Weights of a small transformer language model.
Size: width 320, 5 heads of 64, vocabulary 2048.
Architecture: RMSNorm before each block, rotary positions, untied embeddings.
Training: a variant of Adam for these matrices, 14228 steps.
MLP neurons of a small language model. Each row is named by its layer, matrix (gate and up: input weights) and neuron, and shows model dimensions 192-319. Each number is 500 + 40 x the weight over its row's rms, rounded and kept within 0 to 999. Numbers have three digits each. A neuron's up and down rows have the sign that makes its largest values positive.
Before each neuron's rows, "fires after" lists the tokens most often just before its 100 highest values on Wikipedia text that the model never trained on.

fires after: " ", " (", " \""
L2.gate475:471458450538488478519493501468476497493532506490498480414562465515506506560493503550500466541435506514490525512520499496424498542486528488440465490504450524556450538445532492536503500400449543507524453513590533581556524503566547486516433505553450493454487524585483473486470529507456485479515568534507483498507463548452489490489527556534532446509557374560487512489515457511478561483523
L2.up475:505507522535511534509456421578457524507504480454496579458517453447518493458512501537505433464469473503464546536490445505447555545499537466528430478481458567493547524502560512512462494497515542476547578539453532517584517508468477467449533562526536436474533447460540504476554441550509531488441504508463535537502520487469472517420437518571432502535399591523509497439488559488519462469573

fires after: " ", " Z"
L12.gate1173:437401532569499445488552482513536485507472466547478475486500463503459492459532487510512492500461474507471532538572550456505461459508470553504500551485478549551608479457469570571538456486501514480502521519480491504412454476476471483527467525403413465452543484524526440466431485465579549419471533451511467574535553531499410512450462514485568469494474530463446476433492514540439471536535
L12.up1173:488529535487535474538482501533524408543513491447510550493484480524528585519493452584541523510492507538523526521524509455518454538543509514533466491500566489457479460503544544498490460492497488476568557541385524448435524451505558441486502376457468504428494461524477548494476520507545552499508531487502490473459549509500478468519412433552468542436507486457535479437591513431474577544485

fires after: " ", ".", "\n", "ff", " mi"
L2.gate491:493471507495471508582578487507435538552462485485486482455475470503501527579612491521501466432505459519465481493505497543457571470482414494558528481393534463540571436506448487481431470549506594494531497527533561442608492538455417470511554506571553505510442512509507484498501470527498517498576506437488516510497513563466519499576437478478516504455468515449527511464487500520459519527579
L2.up491:543486455491529488561520519472508543492466493444510523532573486506514548542533473551576480485451509503529446546539500504456527380568490540556507432492573446562505408495558439554431540469518531538581512467535563532545440491527489497471510518517526544503478527586524471485487430591497459521506505519460480480486495486465522557527462438474567581456486523479500478511509477462548472415467

fires after: " ", " re", " con", " F", "c", "te"
L2.gate1140:475446506475454505532508511516465470497529531476486455457547522547502435464580532465513466412536524551511437472546513467486559471468421458499490488425516538571478414492532497470486458536468488506526521558497526482586517509537465506477502578529538489476470550482495450522501464520523481497471482423507478470517498499500461489512436442566500573528482545551423450458453479480435493441561
L2.up1140:475485440529580478575531497580488509536485521493474479501505522511566463528584510480492507492528503548516452450556487491483559416526502467481541533475480514512523474552493456583467558497454525517547507482471479473490498524492444561511545537565508520510507492496485507492507440473515508536454511484433537544502498537435488517527523539480425597502502506560423508518468487505547440470536

fires after: "s", "n", "la", " Ar", "en"
L8.gate150:429486492501474548544549464562518545474407539456534484456488448476479507536522491454519504396487527535417487481531515523546478504515454424453532536484523497485497489528451492454464546539480517578448561558515511446462552457500479506474468454477571447492515469542543445461524528579483543480438535504461485546514511547491473588453594467509515524505521488515558498456490468539517449531528
L8.up150:536530520458457524527521533478523501463576533489463462553553555466459534437499546400423500473560621479507558463472433529523479459517500460492496495484457422507554448508511422527483495451498543494406474569518503487404540534547495516482556510554512485442490541494475512489483477559546426512590521481593531486484502562482507513484535565517443519522504519477457504466512449460565417540579

fires after: "it", "t", "va", "et", "da", "en"
L6.gate361:498537474518504504501448471526467518533473518511528477529456430508462502550497470478445579520477510507489479532439452528440541490439510544545508531438543537487596588448560461554410544564554473565540468505503475474532500430467464558410524468444449486453485534493548488533455512472567483412460515450553461430455509509547551517481503467472545474479505473507466504470545462517539494456490
L6.up361:486511531540457484509422507480530532579510566465571547497537496504532445511511478418467564577502491515484606494530487454528561505490532498471555547482530554496529463476523517593526507515556499499484494533483500485482497438530503437536551442551471408522468527522535470570531445487535511487493441560452532501530425506418489457508533562445460469473468447524453484512537474465444503557417

fires after: " ", " re", " Re", " co", " E"
L2.gate529:496497484485452449474450493527511489480425521527493569532504462507455516483529496626537451504433515450492557506481562470504512506467535534441484549527503499449452560496532494434449469472485520531490524500472532450563462498594460449490473550483496521489543495505474526517481537627495528471431507493506476531490504482564468438438485462497502494539535514586504487506552462441476467437459
L2.up529:542518412521524560491489418574539511464519472491442529504471489485474525514556481502550481416491462503535556513453460461522469526467502499501479574477444551495504505535584509420483471512482571482530580536512497449656460494551473488506512515498527460471521492508557512519497517485470480435462524492531514492421466531526460431419521495552441503617574548522549461485426533505511474554471

fires after: " T", "t", "T", " St", ".", "it"
L4.gate1148:553529412492535606503421459510496502528476529433496462466434527506486515524500527440493536545411541544465529587452453485492499512495540471423552490485455593561546502482568504531434452573480535436540510531519506476528528503483503516482515411517475493497445536462411498477563534525507473443472562418504460501539522564549569432488500482568492384462462450533474507450507527482451491476551
L4.up1148:488503413464425616568489526523461466506463544460516492520490539509507499569518487413449563518400558513481528515464505440532464485520540506488449428481468522495498505552589417639501543548536511514588494549523441519495540468513549489495572510502467487489467539519428514542539526594519456461468537488477488497582524544466586535455439493552464384485498456542509520479506429509489444429426

fires after: "th", "la", "d", "n", "st"
L8.gate1158:482471557456534506489571515395548497485521486503502505502461525546450514457527501486523430512553524536476518519495490470529473554493492450455489526486517500547506557495430545496448579485476549410485502467530433455553467487547511509448522439491523463530523501546479517452494527517464448522455476475470527478508488468485485506428500426533551519505467496541487490492511450555505453606516
L8.up1158:489547430465475513485481518488506420514492447479405461586497488484404530499525587523488570506497524561513475527569492535452469493495442457450523569461494436505591510508490394487447520515500556478461436522560495459476519513520422516457467513536564478510504489479462513487521512560532493527572514510474469468455549552452487491535476470508492565494464534521461430450472454468557478561529

fires after: " con", "con", " re", " Con", " dis", "te"
L2.gate324:536505492515481529478512504554474562470546433613605489478469559508532482477508516541513526515441495521461523548485493542492499475489507459476483457451480530496513522515515549507515575584610500504501519500476491497553473566472510556516533501535438614505483464470470482536518479565494501401536483500492444439491514508476408412470501488516495499473454536565491564535526545502541492483446
L2.up324:485500484501549515524475480531510529469518479507493488447456395497445498444500458439505508488531485490416451518454479525543542476504487460517484594476532468497484440480447544542481465500474552525543534503467495427526487491537521453519456535447489518517464469506570469483432471528510612502562463540475499476530512447470521459463523536486488515500506538556515538585449562491572517500517

fires after: " re", " F", " con", " ", " f", " Re"
L2.gate784:527529453487538505412475535482525497500536559478531514487617467587544540528526508508549503503458516553531500492468516420551410526509522526442537518492449548550473498510531581481509512480503523513506560590541480550549567484496493539536541495470565516458430451606480546517463524568446540479512470537454429483451470537488456527524439572495538486524481471588471512499507546527510520442428
L2.up784:490491520421495454505462454539541510490508486478480524412431499470474577441461505551472544495497398536512593492521485503463494526571484556455465469488490533515491496462528537450487487500501542510480549498491480577554544486502524509518516473483553417581491442541485494507442533454487486496552492501469544525444530517461490458417469519520450474525510545559500486495509497455532524492521

fires after: "c", " re", " con", " Re", "con"
L2.gate617:517487481452517447469449449525500522444493480446549541583523497473542493514536488526530523514469494548506495519500537479546551495475535477487416562542484460552489534503471514503471500505498520523416518469488474437490518544550511560493421499490462587568478478499460552492473508510542523487481484507515470516523479512547427477511520541436505489494528474531469560559597443530474498504517
L2.up617:463531511421550515501464447556520539458484546439543531465459456458479570536572491465558523462545447539464465517462486532458555460497513508516464491501445461473528512517509496499474456530486592543457518543448534409542533489573502538483501531502455541550399463548502527498454543536513465529500521486485565462529519503455464522511537491525476487494443411552465490499541465501563437497498

fires after: " ", " de", " ex", " con", " sp", " re"
L2.gate563:511526448513498542523528515512452432509505517529441475523514556554523525440535511462506479465498468544471525528530473485501559523500513502507536560398507511532527499492554465438477422540459511463544501582473441479463523498480506490505501523546495471519510404444458522547482498478591469413491447452429516503512519607479511468437516484429547504497494491451506483468537529500489445503522
L2.up563:493519405479483508517541526504468452504475527546470545541516552513477470507530480489535456489471471464495445538602481482481507435536539474552502525488518493507485479448510438490503476476499457510577527526494443507453504488477517509475563481492585472505494445460538538557534508499565491452501526496441547477508563500496553505414485474448527570487498491489503554504577476507542416466471

fires after: " ", ".", "-"
L2.gate257:547539416489463470495485498544414471457458541498478489451521449507524554538579512471574470420532495464468475487526524467511633513493437547499482517451532493551577481614498525537455447529464484489505527559509502490510447488494427504444542512530515493454521493442512500487492502428489567483526422478432521514509520580504500429514513467543517514463532437478489483488493495545505542463515
L2.up257:482523448504497488569554491546499477494455481500535513506566526515530481527507446495563493446487516521495544504575526543487507452550525527492466545487539477507455447487469447518460521445444542545513512525506499517497500494437537521502468530574572498437503444545503482515506467554465566507448470527471510494439566461477456521411517565527544591526547502512469474528480522505526461472479

fires after: " re", " con", " V", " dis", " f", " "
L2.gate1197:480480542521451450458517443510566509487463455464485526522531521473540556473477495463408510524460501526482486520486453536477583497457447480458437509480477503475578511530505438427486544514516483480490512500551489538433492585491571471474521422474483480520494493532456486501516521472502563493448484536464425503550455489588571456488459456471440512467484519483534569487521479538475444550459
L2.up1197:495481486449455506472481485626519498436539431475498550476517516453545589493594486523539522496526526473496518496491495460466540504532547542502456451459452533520478435490466501468477453511521534451521504499469519506578398437483471520494516517608536546484525483491544498517460530490547564532459512510453545507513550539487443605462506547522517437570461508593492488495517498494532425450485

fires after: " ", " re", " pro", " Re", " con", " c"
L2.gate930:492597465501520473456446497471461425467506535574455511478539520386500448581535520561492540608422457574497511426502500542530592507507505483502480501525494461514500506467468476604467480506457544484483460502524518537459534407536521486506456468554524520515499505468512495420422541410505558450473526506513462515529439525452514481438578530507450497463503517554516498529447474468557508474544
L2.up930:581599547518438483547497493596466551509505445502539479543512549529526505519575469589491443479453501519530496457584498517486516517519551491507438499486559504490487535495517491531405555524483500506512547489493546524595584558490450553484528531567450515462534465489418531419527413570527546560496523497485567507476558463465471491454446495494505547491455448468508476496448549514466480470502

fires after: " ", " 2", "l", " 4", ".", " ("
L2.gate1154:572504476515492493511535451499454392473545541507465497508471486513526553519609459471467547459489455477528482503473489542522609497466457472460544601375487497507546514492390519471434415558549492472456569527457472415545495500501414486502545415565503454513467594487492519506481467478585508543489469406478568563523493577520522382453442462523489471496469533484506528523440486548493493486532
L2.up1154:558587444554548466590500480554512446480471513484485578530463526517495567484566461517498510507477480491501510505531487523498523393585493505473488550486506498450438489460493486487476480487495456515563507502487515522523466497439489523518515521537488554529501487555502532482530505494501550553469441483449545550503528463493532583384505504519493582487440554445512482535530497506470501476510

fires after: " ", " re", " con", "re", " ca", "s"
L2.gate1230:514495498496473527476488547488468423476459529519435490486449517536538528502443478577467569542429484485543553495510511522482461492500526499437541567481514466478519511488506551485475574569528478456459503558517540424513558514547539411516572513468535470441479549553564537551514493449511477521519535547526478484542541505434512495475505521495517480502527433512468500460473490438471472455514
L2.up1230:541507530526463501479498467614527537503553462518538512469527477433440537430590484609532479423461458494488474498479467537479504452495532567495491530460496505535525482525492537517486532504502526471487548505482524481550530569426446617485502520535492536550557435500469482437520502505498511436480490476484547460498499531398387502422496500556452548559415466549525521489508545528488508465538

fires after: " ", " re", "con", " con"
L2.gate191:586514505453425500479406481514522515524511483509517511506487486495438487467608463530513451531473534386503513536542529525436440526454477557540470507484417476450566493515599595540547501528517461515519487556472519509522430478531461496508457527496491549471565408526488503496519531492559537487514503567468506493508521481479522451487500593513506407527510490492527571485586521477507499514499
L2.up191:554541495524447490523502439619505493461498461530450537461526545491437549540528535539556522442484461499575530513498471508451542495480442520461469487486484535467530487525516554485428460518535532442534463535437494447571472451469474534513545582490461528487488476569476563505473525517567568494506498509476541524526551478415478542420532533478464467557498529566493490510476492457477448502455

fires after: " ", "W", " as", "E"
L2.gate89:426497610546492515462474480523474475461479447434528500449562473568478480491624521432515515478479512511486519516512476477436502507466505520526468517378521499491589497504570520468528395536508552515533519557456503469551491470502486506492497472503459499529513556564495514510484558481578467517471467418471447534526528546466488478481523520572503450494425491500510471434490500558538518447540
L2.up89:454519519539564488476435506507472434515526500428506514444486535504447516482564497458512518505461516497530492533537428398463463441510493514535412433492496490447514475498512474521580551491475505482596496522467513495526529432457507572533510476439498517504530528578450525433532513514540442505486478491445494528490500523523500507487519531490491459470506470481525496487544451527545514482480

fires after: "at", "it", "t", "et", "ar", "er"
L6.gate1087:508500538534510471458436532486494549484463458527549478438484507489503471507500443501575495508494445484496538507484524478567481535480587529522557572397446473540518590511467490474525495469502533501483542537541480467483456493474558502452505538481548470474559489536519501479536518489511506480457547471512460475499560543518557578525538554530534512473477559562557505497535465506553497470476
L6.up1087:528524414515451496499502576524534463545497534385531535493496571477479534508500544507511531502506459494506544481436538535567433453515477504469464508507474500549530524502497481479624515436548535596432427568563507492386497474507470512510555456501479474526529564519525474510451539502485440521438495513484536513538464533419467531434486606520446465505481427479524562539517486523534509554409